Weights of a small GPT-style language model, trained from scratch on English Wikipedia: a variant of Muon for these matrices, 11725 steps.
MLP neurons of a small language model. Each row is named by its layer, matrix (down: output weights) and neuron, and shows model dimensions 16-111. Each number is 128 + 32 x the weight over its row's rms, rounded and kept within 0 to 255. Numbers have three digits each.
Before each neuron's rows, "fires before" lists the tokens most often just after its 100 highest values on Wikipedia text that the model never trained on. A number after a token or word is its count.

fires before: "-" 53, "\n" 19, "=" 7, "|" 5, " to" 4
L4.down188:115147107122159087127129105159207092143165105097196100159149182069084112118137115132076080078141171153140118083125116050076148151161165071138142152152127104140127101092171121112126095172174095130155149106161164231164189067103169134084113171103162134098128103149112111169105108117142117138

fires before: " |" 30, " 2011" 6, "4)" 5, "–9" 5, " Sep" 5
L6.down156:134147140165084143164083120061138084113060222133085159119188121108104157098098142083143071123104166134128086088084148077129131172093157160129153127160140098130137078118075144079173135187141158136099173120148125140101112107108157144157122153139127099161163130114129138076088108090136135096

fires before: "\n" 58, "ic" 4, "il" 4
L3.down633:128174174154192106150176164090134152103132149139216068192147084167136073143102145138139143122120130060078125128092194145230107070088137093136110142139091149125122131134055105079107159126156137066152174159071190088141108184092112129183125133128127116169106132149066131107092103149106120115

fires before: "\n" 46, " to" 6
L2.down409:143106155140233139149110141139137175091098091113161199133164139159135118125108104117087075094150084096117063170132129128152166144138145157102111097089133069133101129067079136115114100144140117109099100167182189120113034155079139129142166124122202096140205128126116115149091129111090150118

fires before: " of" 16, "," 10, " in" 7, "==" 7, " to" 6, " with" 5
L5.down727:123149216127211075071105122161060065157166143112099124148128151058142096079119106020144117132153095171096153135093080151095131150135164175124137149129133148147128067128121064115142186142138138160109107129110051112109089097128135160095134117122072176174101156110159083132097156179153131148

fires before: " " 20, " Party" 17, " %" 8, " Year" 4, " Pos" 4
L5.down482:155163093106156123187078171133138142118088101145145132119090200128098103083184124175110143114152116149091110067071108134134191102133112064085146117198137104079159131157178096124091122077127098120153160128075181153149140175075127162088134165096218144160184128180125148145137156132154117106

fires before: " the" 28, " they" 6, " she" 5, " a" 4, "s" 4, " his" 4
L6.down176:138148091115156160126181086102056077125077081181181064066133155116123169097168125098138144138117115100129131124103130137125162143117145192122141143114093130068156180167151089125177154119129106146168144136168137132100086109129134141015093089130137168170132116126135175136117177070126086096

fires before: " |" 48, " Sep" 7, " votes" 4
L6.down74:149113159172095112113052155087157119107175151211108099163162104153086137135139119063156186106187089139132149166122110093127184101168060143123151112152110104079132161156126132117185103173106072124159123077144144137123137114132102153067140090141100098174101070114147122123100110107157182184

fires before: " as" 39, " to" 10, " that" 5, " for" 5
L2.down366:150102109133124060095133144127126093126123104153179156085072089109134139144102123087111144162156154154162149202146137083132126103160139229139131155080094077108104105145113102091047155121157195086120128121143107158151127135107109166136094121172109182118096112148088041049077166140133140155

fires before: "|" 57, "\n" 17
L9.down424:112088125120166142118179069122124145110161121191096134188149102120089103176143139120103092079145159112149133116112116068115141169084084083109168070120109121133139142125186126131170092121095177138089169122142170161161165158092094122137134114135079139179088148079112097119119148127103129169

fires before: "\n" 54
L6.down318:120135147114124113104108152167085149138144123107124093113121095150083158164073065157165124074115150129169093081086101121131168162195155044108178138146139166072121094132127117065149072164109098151145101177115122189115128121113094118149141095148150144131139123153112206173107133148151159138

fires before: "|" 72, "\n" 19, " |" 6
L9.down103:174104128130162133116140096121136154185123140093142100135171133056193113145091101164098095099124113146156142157103097129057131151131127118142107150123160160146125161123111118120121101077107121143169149174103088150151125117095065094142088123122030151167171156186165136172156144071103125167

fires before: "\n" 94
L3.down38:142166089105099100149104144129112103132103140151159136142130179133172102142063148117132065172137097099116101131068162151092168094155168140169071115134156132117099154161078157113129142087095114118121107089139197086158158168082159134146092116097097126113164188185083185099128129110109149075

fires before: "-" 39, "\n" 14, "=" 13, "|" 13
L3.down563:102139148162137146073098074093098111086116118196095126113128126091179197130114156139100099095184124067140143084153102101150158149057221163159130105113098145105176158108063135130101079133145121087112134117086159154145123125166151178175123090104076099126171176155174202115126101131107101090

fires before: "\n" 79
L3.down110:130080110097162151151155167171143174155054114134169139156105138130175138082067157091157078193106130160122100107128176128104120121116138098051150141137132142115066194121114155108085135139160149152118085135150138132133074145145134134080167135120114084121173184120152111116116131131103129156

fires before: "\n" 76, " on" 6
L10.down615:170111097147159091067097113122142105178132121087160125100170103148177113147109129116101119136119094085157125133159152083121098151102135147104162173120126141189159097094138138226143128105123131112157123162081125121117138117156137135138207094135073114131186167114132140084149164142168199138

fires before: "|" 71, "\n" 12, "-" 9
L5.down342:116144179148138085176159097062145103142117127140089148167144172118119090135137104136128111133129103163092094124042181072154191123147119099075127139148155106076186087103193129104132084130100121154112147085137146108153113082067088130127159126140181134096109090103079137119152098153136162138

fires before: " |" 31, " Set" 6, " m" 5, " 6" 5, " 8" 4
L9.down244:161092108103121160104160069132140133123094164095146153117150105138095147064149158147147164067140143170167121115116097099095090210111126150109186172171124163154136153190160087190161100135164097161135106085119079135122209215100157203145115124194084099132100167115120164152134122119175182113

fires before: "\n" 41, "ached" 7, "orney" 4
L2.down280:168069157175121198095116112120118096060129161114135113079140142155168166137119118154127108126121131124099108112101083140104178216186110116104111115118100172146131117147068126107119083136104147143153056214114111167137116137146123169072124127107159094186178126119131215105145166114112160083

fires before: "-" 72, "\n" 12, "|" 7
L10.down503:186159123142131095100143180118182121180101109135140118105186138104094133155112129130143118147135162173165064115072159080048134133068129169104131107094138130133096149116130168102159121137160122120106048123126104108119130053182104114199099148102168100158179192123109150159155152153099130115

fires before: " |" 59, "ve" 6
L4.down567:123081114117200122139099079145128114100166133182154145173175158104131110099186101118206043108100128187176110134135131150158167119090138126052103129083193124173123106124115133099110122146137120137124088130190116057105103118132173125105063060127132104123102087132098135098145098100107074077

fires before: "\n" 29, " X" 6, " 0" 6, " " 5, " Final" 4, " 8" 4
L4.down717:175068114188121137131134142122161112146086125123159138073176157070170150082101096111171104118162125200180069098140172109115131142100071114128154118150120131147100115122115089138133118161197138140072162092144159102112136108101172127147066114125115119115087115127118157185165115096148170161

fires before: " |" 17, " 1" 14, " 0" 13, " 3" 11, " —" 10, " " 6
L6.down33:082110114169083111135125149122118127151105118103145152115140107132158177085111096157180075088127157147134064081155121139174126117135057109083146187166128121171125197118158136111128135119111178134143066083076141169098110114109130160063087132094104088111104078126136149170130117133086110118

fires before: " |" 84, "\n" 4
L13.down283:151105110088125136131095184124106126119152136133149147144111122126138098136083108167065121227107101096137148066172137139123135092068166063072132086133132143103110125114123099080172111207175176158117205119126151144130129151133090136115143145046112117126177113161097137123170133155113164119

fires before: "\n" 73, "==" 5
L5.down711:086125112113124138186113165178144138121163106087154103132146157129163220177080075106080092184076117122133042122148120146114112111134063082140121098069143160109190155100134140128093151143092112148107131176143087118108156131090107114099166127094092101177151131158164154138104112134132096113

fires before: "\n" 88
L12.down639:177075147110110054118124086107113164127106127148117143068134065134155158113182094146081147111144155142120133118132068118135097115150135090127117162146108217090142102176145125170126138130141120109117124153153082100126103194138126126160175083129106129140145069094177124111147223094129142044

fires before: " |" 42, " career" 4, " goals" 4
L6.down480:177124133117177069165077210107102116118105120139178160169196145168163110115086109102190103143149130181165181181113183118130133102097140098165126117078097127154126122094135130121132138082155168143067082133129148089094110130150145152087110151178092159081133121155071102148153137112133097141

fires before: " |" 78
L12.down745:172148143141114133126093067074150170037131139121159125104098098143091150183154137143155165147132130148154114134138104082171156119130092145148164100182118119119220123121168128121107122195099112219111176131155096135151102151158164079084197153155153164136145138094160150086117129125182081094

fires before: " |" 66, " Jan" 4, " February" 4
L5.down114:177136196176068247123143123112133127129092110156150144078174133181113111148135079075196136130096118121067160098155127146106131125158156122141171143110115140098132179111092092112159123137136118068092162160170139157093109110083052129153130122162117129133094127064108105097119112124144142165

fires before: "|" 54, " |" 20, "\n" 8, "awa" 5
L9.down93:157093105132140184068111109126178159216130177082157081165115120070139102141103129131150098088115132162123143185135101120083120125200114116206157143133087140134121113144149122162131068103079153078137137104163131132135185149095104127092134182177080131075096145121130055155141175093104158143

fires before: "\n" 23, " " 13, " Set" 6, " P" 5, " Pts" 4
L5.down46:126143111116126145156131123178177125163161128124140146201111190127105111144097093115138182176154117159120177082090148140169188092097109096086123135143139073135111128130181087054090111136122192135207122111059153156100173075100176124156129157098161153189177116152108111164125116131093100074

fires before: " |" 32, "\n" 21, " –" 7
L2.down357:137176173165198107137138117120077146167124102116107116138164121132087127176134147079143152112086098127107136099157059162104127131115097112096142136139172144140155098119082146117115171085113173158154169128098131145098082101061125183183099162152107087149168112152092130106116169105128142123

fires before: "\n" 59, " |" 4
L10.down129:086118127114125111144108113132093073100154162133159140162149054098089178112189120118125116144137156074115135158114137139083139212135136149143128152144177164081134172138082087100109134140111070124188087137155120119123071158143126151086070091172165067136161203132098129141080121153134107099

fires before: " was" 27, " is" 18, " G" 6, " also" 4
L3.down392:109130139103158129097169174043098119148097075157086120106156167157164131151141117150196149145093051150094161119151113147133111115127123142138164160127161147121126041158170193123206185099150068131125076173061109159155120136137097169174164132119101153143143140149095094138125142119147121133

fires before: "-" 42, "\n" 14, "=" 6, "g" 5
L2.down300:106135138101136119104115146106153098124197123088169110153147159134107098050137111132113159108168117120124144132173112050084101147102142104117170149159090091118115160099121107185169091125113136128151150136171148115179132122130127143118165113115204143107173131113115086115124189136176134129

fires before: " |" 44, "30" 5, "2" 4, "\n" 4
L10.down288:141089129108147081125114153107090166131086127132159113094103118130137160125182095151127145121128079176096117126099134138166145185117089087111062077141089183111163074120127086112149134084149066087083133162130119131094123124155181089108101137173167097157111204189160089126148217132106071095

fires before: "\n" 54, "ell" 4
L12.down421:150121045106118057089125133135210123071162137119125142198188198147097140144104124113124167105115112095115112143142136082158118115146111152141080127119117163124147164101114167160144134127155076072134162096137139195086117154121112096172169144102128087121087106124109131128140130177151134131

fires before: " a" 28, "\n" 20, " the" 6, " an" 5
L2.down269:127140089120085115092062087116160064090137141139138099213160073076092186080162144072102168057163147112100157190128145128140133122194155082169084121153152162113129061123135167151110144113192134157161129096135103075157093139142169170127145121063161144110101053096131161142179133127152097169

fires before: ")" 23, " (−" 8, " of" 7, " (1" 5, " (2" 4, "s" 4
L2.down111:117191159138105180120123124046092171108091081091183138095072184138117116093146154095133112132085146150134143135125112131187153129116220115132133094153148155108130141093142170073112154105078101104115142155116112148152082120138127131111109113154064090166122073113157083062106181188151123111

fires before: "|" 90, "\n" 5
L9.down142:088173103154125139117142176108150073190124127162177123137187125075156118137151064128164102109090167085136055110140091063162127129121119135110097191069098126157143141098090119130140174104118134102099147160154139133101092141134142154185079113111056166077110143187109165172133144101119127147

fires before: "\n" 30, " |" 8, " He" 7, " The" 7, " In" 5, " On" 4
L4.down373:114104110117135170163172162109125136138117113133173138151071157082149167110134120180078077130127130112165152151160092112105144154149132138126098111193123108105134146154108074070116143103158145155152114130143153184065124147107196145076121109127114155133076238141091155129088110063085157136

fires before: "." 14, " of" 12, " and" 10, " in" 10, " such" 4
L5.down348:147071096154098159148098141144136165116183167119148154107142141185073193119137124140121137129080170155111138096111064167178079156160169183133079094129167090105095117106121127125136117110096120157127054119121107128147112176153203120091093116144069099108153086074142168121150107089145120145

fires before: "-" 34, "\n" 23, "|" 9, "The" 6, "B" 5
L2.down614:090138160133055181158088119076154109106137131166083082084140165113128151065174163155106137119142156110070091151103099096122138160122104147129075144140159168108180126111085135134120080185169139111162125101120094090102102156080157129097129105120129070144145148154096135140116199107082097080

fires before: "|" 49, "\n" 10, "-" 7, "G" 4
L3.down268:133161158138100133133124096101148117119140141134157109087113104118182180151143125098143106109114142118109150161105124127073130136149069150106148063232123098120108168086086128068164124129137167117163099152140128151155133108103113122117182118151113150126141114109097150105137149160126135101

fires before: "\n" 69, " the" 10
L9.down689:117163126158104115094139116062123162081044154108157142092150137080169094167154099121130139084163209130110117106111168084153172159133133158105119112067114156120132105126122118118141130156146127157125154091132136162085122136137194164081108123142201149079098158079128114172119158111109155105

fires before: "|" 53, " |" 13, "\n" 7
L2.down470:174109076189135150131161117113089132146123119125097102082190099090188170126135118068135203136076146095129097119116079152140126167119144099136132143101150132171121104157094134163065181144154144168185094084117105111077114133075126096136133118169118158133145094157157141066114126113122180144

fires before: "\n" 72
L10.down50:103145126101131114116113175097116161135098075159151161149115032159153186163051150167099167064115156059135109149129095143084113099142048136153124119134075124079136162151125106120169123080141116128140089153119148120066139132085161164116132168157140136142164110115060104139116172082158123107

fires before: "|" 74, "\n" 8
L2.down598:142084189152119176041128105092122103114137086118138151096116127163102100092185148182125164066137105156095160108145136057116152085136138106117197145184127092097105100107107113154109109151206131158161134151135141128160128154121105071145157142168167179179122107057154105147170087132161172161

fires before: " |" 29, "|" 13, "\n" 13, " " 10, " Centre" 8
L6.down248:116108095152153136140190081088139176111124081076126120176223145124181133158136110164131074085166131140107125203111085139114147074120118150174149144125142214087106129136052151197124158114132110144191103074161162110164073117110065126099137077168088134124097120119129141113148113107112177167

fires before: "\n" 59, "l" 4
L2.down445:138159137112161093079106142159108108124181127177121143103193123185127132130083173203078138109140122118131091127133097094090145089209090054136194167207086114089113107135124076150123107156160127111074067151123156117170115106193103132190109122129144138123087168188173159163079157110109157077

fires before: " |" 53
L12.down486:140113129162132146121172176183085124152144099159105115142141131143099114121090118122126144126104161139133130160178138182148143103202157141114142117111123143181071094095144084138189077054218105115085082115127135098038063150152145133061144116068117128151136151105100160114089100155181097180

fires before: "\n" 38, " The" 10, " In" 4
L10.down420:151142137073143096126062176159143164129162086148123161137129020094124138160181164061123181174150156177125182154176070120146202164116169161111090099110124127137148158136169145091114113141118151161172125145100126094135075158127138123114117122128123098180105133081138117139143158106133175141

fires before: "\n" 42, " of" 15, "==" 5, " to" 4
L9.down453:191161148100130129126147091124152113100123140119115056137108102104064176103075155106178110142088096101118134072118168111058138161159126142115152114127151116135139099124138146107147132186099117152111049113112075121095139164171136148120089160129135185137098143133079126074122121171142095103

fires before: " |" 38, "\n" 6, " to" 6, " and" 5, " (K" 4, " as" 4
L3.down603:137170117133168140144140088110153121083112093122122121105116155050065096087134109122100149088117146193168151102139130149136097132122077158153125130217161141173169149094110087138190117190131181105118127094123141091152155115157100155207158109125099124188142126134102113129065144140074100086

fires before: "\n" 65, "==" 4, " |" 4
L4.down411:146117188143150107087152206096138111050131156145166111104118106154139149117105139149153161128132139163091134186188133079153133140091163108084130137076152162132133115108175111093129119139141140085128105161100125102122133175160145144193160116132105137105096197177065140052135121131124103133

fires before: "\n" 26, " The" 11, " In" 5, " It" 5, " This" 4
L4.down575:158220143167140163162113096063158147174109154170137054119107134113127170159107161134128014122206116110142162147146157135168093144120142138124137077117135132076174137145141101137163174123103068148173082150099119126101178172122129130087101111150130114099138152091157145113120150116121174085

fires before: "\n" 30, " The" 15, " He" 6
L4.down139:127116154156089120106100114121148118162053168152086135152203171148163194155175126165121083082156118072079130112154181069126133110167139133166093094138121114109122085178184151138127132157078077170139189110085148091129148134128089110130110134087155164079092175107108109110149101167212141115

fires before: " |" 47, "ro" 4, "ired" 4
L5.down185:124130188172149137131141136144110171140078063163098147158152140181063076154039158115135113094096089088110080060135136125198124084110106143080140123165138120164141183129104122125102164134109149081132132137143128105142063080173124171162122119163153171121175075121149155195123162132092123140

fires before: " |" 35, " place" 13, " in" 5, " round" 4
L2.down413:166094124163111131100150167103108083081072136156098064122077117101073082150079124138142156089105153057090126154136148127162165059160146136148093096085097149097155101120094122103128093176141119123155175132108160158104119109128145157177137187152096151162167087131134107156123152130080125162

fires before: "\n" 29, " The" 9, " In" 6, " He" 5, " She" 4, " It" 4
L6.down76:100133119087165169104127103161133112101161153107123118101138134123131157125172124092157125062124106092187138062088161089145138167055107143133108117148136112137086198135108074076165159121039095141121148095159127090157158101120098137117124098088157110140081142123092147135102131140140151173

fires before: " |" 41, "4" 7, "9" 6, "–4" 6, "2" 5, "5" 4
L2.down471:155185133146184118039123179090145099184181121074098112154107121149147129140152125100145097138167082115121098114085128198132107119107156076121074072108104165175074057153095141120137154077163153124190080087127143138111117120177103167104148092135143079085142118136138135139133094110133123184

fires before: " |" 70
L10.down132:092088172158156151106153197153129126099147209152098115147096161127085089169106136186102098142129083095128071146057149135122127119225145110103100125133112138131064124096173125126130111095166170094115168141126141165108150153129157139107158088125089091106132121074168153146130104125123125164

fires before: " |" 43, " is" 13, " was" 5
L13.down360:114144087115079177057144109162119118192152137134136106155204124101110096127192077160137138173152150090156110117102145120138141155143174086095096127114123137147102069161085091180116185122053131130131053155118100183082103143130155150105122150104139149072062116084182098134099134130198122135

fires before: "|" 63, "\n" 28
L13.down436:084129126124164147147117183104121136091134132115148115077099090123136148047148106173104139044168131159184101166096152101097200189039104157127136125145113122130148141136109105164123086172121092127072159130127114163190143109091125075103173123095199129126144121104117138109159136139079175135

fires before: "\n" 45, " the" 12, " also==" 5
L10.down597:136120130129147153104093152125127134113090104103132195105127103130154080061156136161063169161093144150142202175169129106119192072101148133159133142140092128086162126117088117114091106108140178111116159149130165083134074145125156134121151143161115103063110083140179130142138171133060098131

fires before: " |" 38, "-0" 5, "–3" 4, "-1" 4
L3.down501:069189118135141152144094149056127053060138139161174080112156184116174142117107168108097178137138148102130077121154112161135161125169144146125145168117116122075087110108079123119128103077146135095132165174182072161110113155165120131076128172140136056091136116124070136108144102069147129162

fires before: " |" 48, "0" 4
L3.down325:134167169089148103172145146066075192134195104113119107142169089196128111117120143142185176134113132130121131112104093149092112083165162089117212083174141095119118049121123124096101185140111137102180168086161113152152115136134083130162133155157163119109170100167085126116152111139157117141

fires before: " in" 17, " to" 15, " by" 13, "." 6, " as" 5
L5.down532:143165167092140141076138181174133145084079176125127115110162132116149111144105070094128109187036095210145139114148150102102178135147151141166107191113091131185143157113060122133113153108120115156150092080147116145122120109171123110121115121123133197160134127107113096126177134141126092121

fires before: " |" 95
L13.down315:182124111119155155194104129064128127053136158151115085162125112114153100138188110119115152103138117121113107179117124104180189118073095189181138099123084097139117105153180170148122161133093099157075177107085076168155132188134111086170201156130147121100115092122106119107170111094178096159

fires before: " of" 34, "." 7, " in" 5, "," 5, " that" 4
L3.down739:115103186173109144150074154142160144129108153161095136142085172112117078127083131150125076087170054086111076053090152125111105174147116164108180210118080142166115169129159113107146141164164140125156076144128167082173119135167148135155126137093159092114119146103140107151161121172132097180

fires before: " |" 29, "\n" 23, " " 9, " —" 8
L6.down738:186123151125088187107094126146210191168052137097134087122169131103162146120118113144137039107126122131134174149129132098097123073169106157133122129145103104099126175109092086170194145094104078117187156143169083140144111130104101095153118131161120145122116169174132121180183153116146150139

fires before: " Party" 20, " " 13, " No." 8, " Year" 7, " Pos" 5, "\n" 5
L5.down696:121168171149142116182154177141105178150149128131122145064088212114142079141141113141102171159116114140122093104082089100135175096132133082123104124189177084113128121130171128111091194134110127123045149110101155146149107191085119130116094137148193164103186136147117158128159123107133144096

fires before: " of" 37, "." 6, " in" 5, "," 4, ":" 4, " and" 4
L3.down158:110182135160202164165156149143116115114160119112169119111174123131118076104150135174085159131122130125120081166091116086073153127103097130128131104156160108115114139161098129111115064156116160142091197109118138168128163085116193130199118123120126150076072128121127100122107153105125141133

fires before: "\n" 57, "==" 6, " ==" 5
L5.down451:087161074102110131170116121068149183134082083115164133023183139153082142147139159123161100140143102118083155169171127126182151144112156157140149148131155135147129067146126113156168137142167108135164077147142127095164117099101126140089135133134170171077108159159144078166077069134144175177

fires before: " |" 47, "\n" 6, " The" 5, "end" 4, " W" 4
L13.down318:090136149184157164119159111135145147175122113171086070078124133107060169025153127148134144130169164173115139112169166063165165066171184143187166146155103152118102080089120167140162088167149117153085097152128175086113095117099145098125151111130140111119088112123158147110102106135131156158

fires before: "\n" 56
L4.down120:134071158137107107132092144115098157167136165095085186143122170130104145189048125033158142151151146080179172183158157152133161100103153127107158121098144179188106095156170132150085155134153069106091099121160165148116119178103109131188142117151146128116114130104107084188130100196132158114

fires before: "==" 28, " ==" 13, " and" 10, "s==" 4
L5.down121:156101132115147108115083129095182152139117146112110198075118156120095093047135169144155130122143133094170165135114118134182129181151118050167136102115200091103133117173140120094115116141185193164110147111127136094160120075185120135148102113143178169147100136124106128103179110169115134102

fires before: "\n" 50, "il" 6, "ests" 4
L2.down423:098194156138120103129222143102111126176088085144165087153181128127094086117106153122149153099162121099042134166144130109201108075111120140126098157132104109083088123143106100100146123093123137059100193174118187119147114205107132137173131127194138116169085136142097115100130136140090088116

fires before: " |" 50, " mm" 8, ")," 4
L9.down692:089108137087190112092119148122136137136170086134132119160138091119109106170132083116152168105110171072207150111119131063069113124110158096099209097189131095123076153159175114057120117095143127115140114133176143110139084127168134111081117136134161127135197132093110116145102135077136160120

fires before: " |" 48, ";" 4, "\n" 4
L5.down655:109143171144177141076106109089121123136174155110155105119118145096089085085137146150175141071156168062141071160148173108127154175130136127163142159068113148088106119122105134144155115129170199124096109084148090128136201142111136160103116101181044125107101159109143151158152154091146129154

fires before: " |" 56, "\n" 4
L3.down290:088113142178125146081177104082090120158113142104135146103094157188142117139168144055131149113114135166094133113129176095157126123146147101166139123167180117096139171113161113092118125100040099096044165164145155130107096154176121100115113108130110124125111117108168075100157185160155173119

fires before: " |" 87
L10.down675:102132166145148112137125187061118080173090213199138096130117099127134059090185143148128115125120176151142117160131113162136101139132182177114085080143117145123139138148082163112118121086163093070075135163123108103136154141112117072075169157125111102138118144097139112141100148127109124120

fires before: " |" 39, "th" 5, " Jan" 4, " October" 4, ":" 4
L4.down367:158147194088149162108186063146139095157106135073162175177189126130110155142106124180140141137154123136092092115154117161119122125163130156099169120173087150137051124122093145109129170145095146097156118107106097167135137070099071113232098120149148116078105088193119133052146093097092143143

fires before: " of" 27, " |" 26, " were" 4, " D" 4
L2.down603:157102161132156209117161144116190105137133148109151085115084155101133089140144130104091157115075111179094121154105144113093175108151188138153083143146133150119103166068103189053139178112089075114124112149080145153119152149162131125152080127104146076161109089120074095107141126143150151146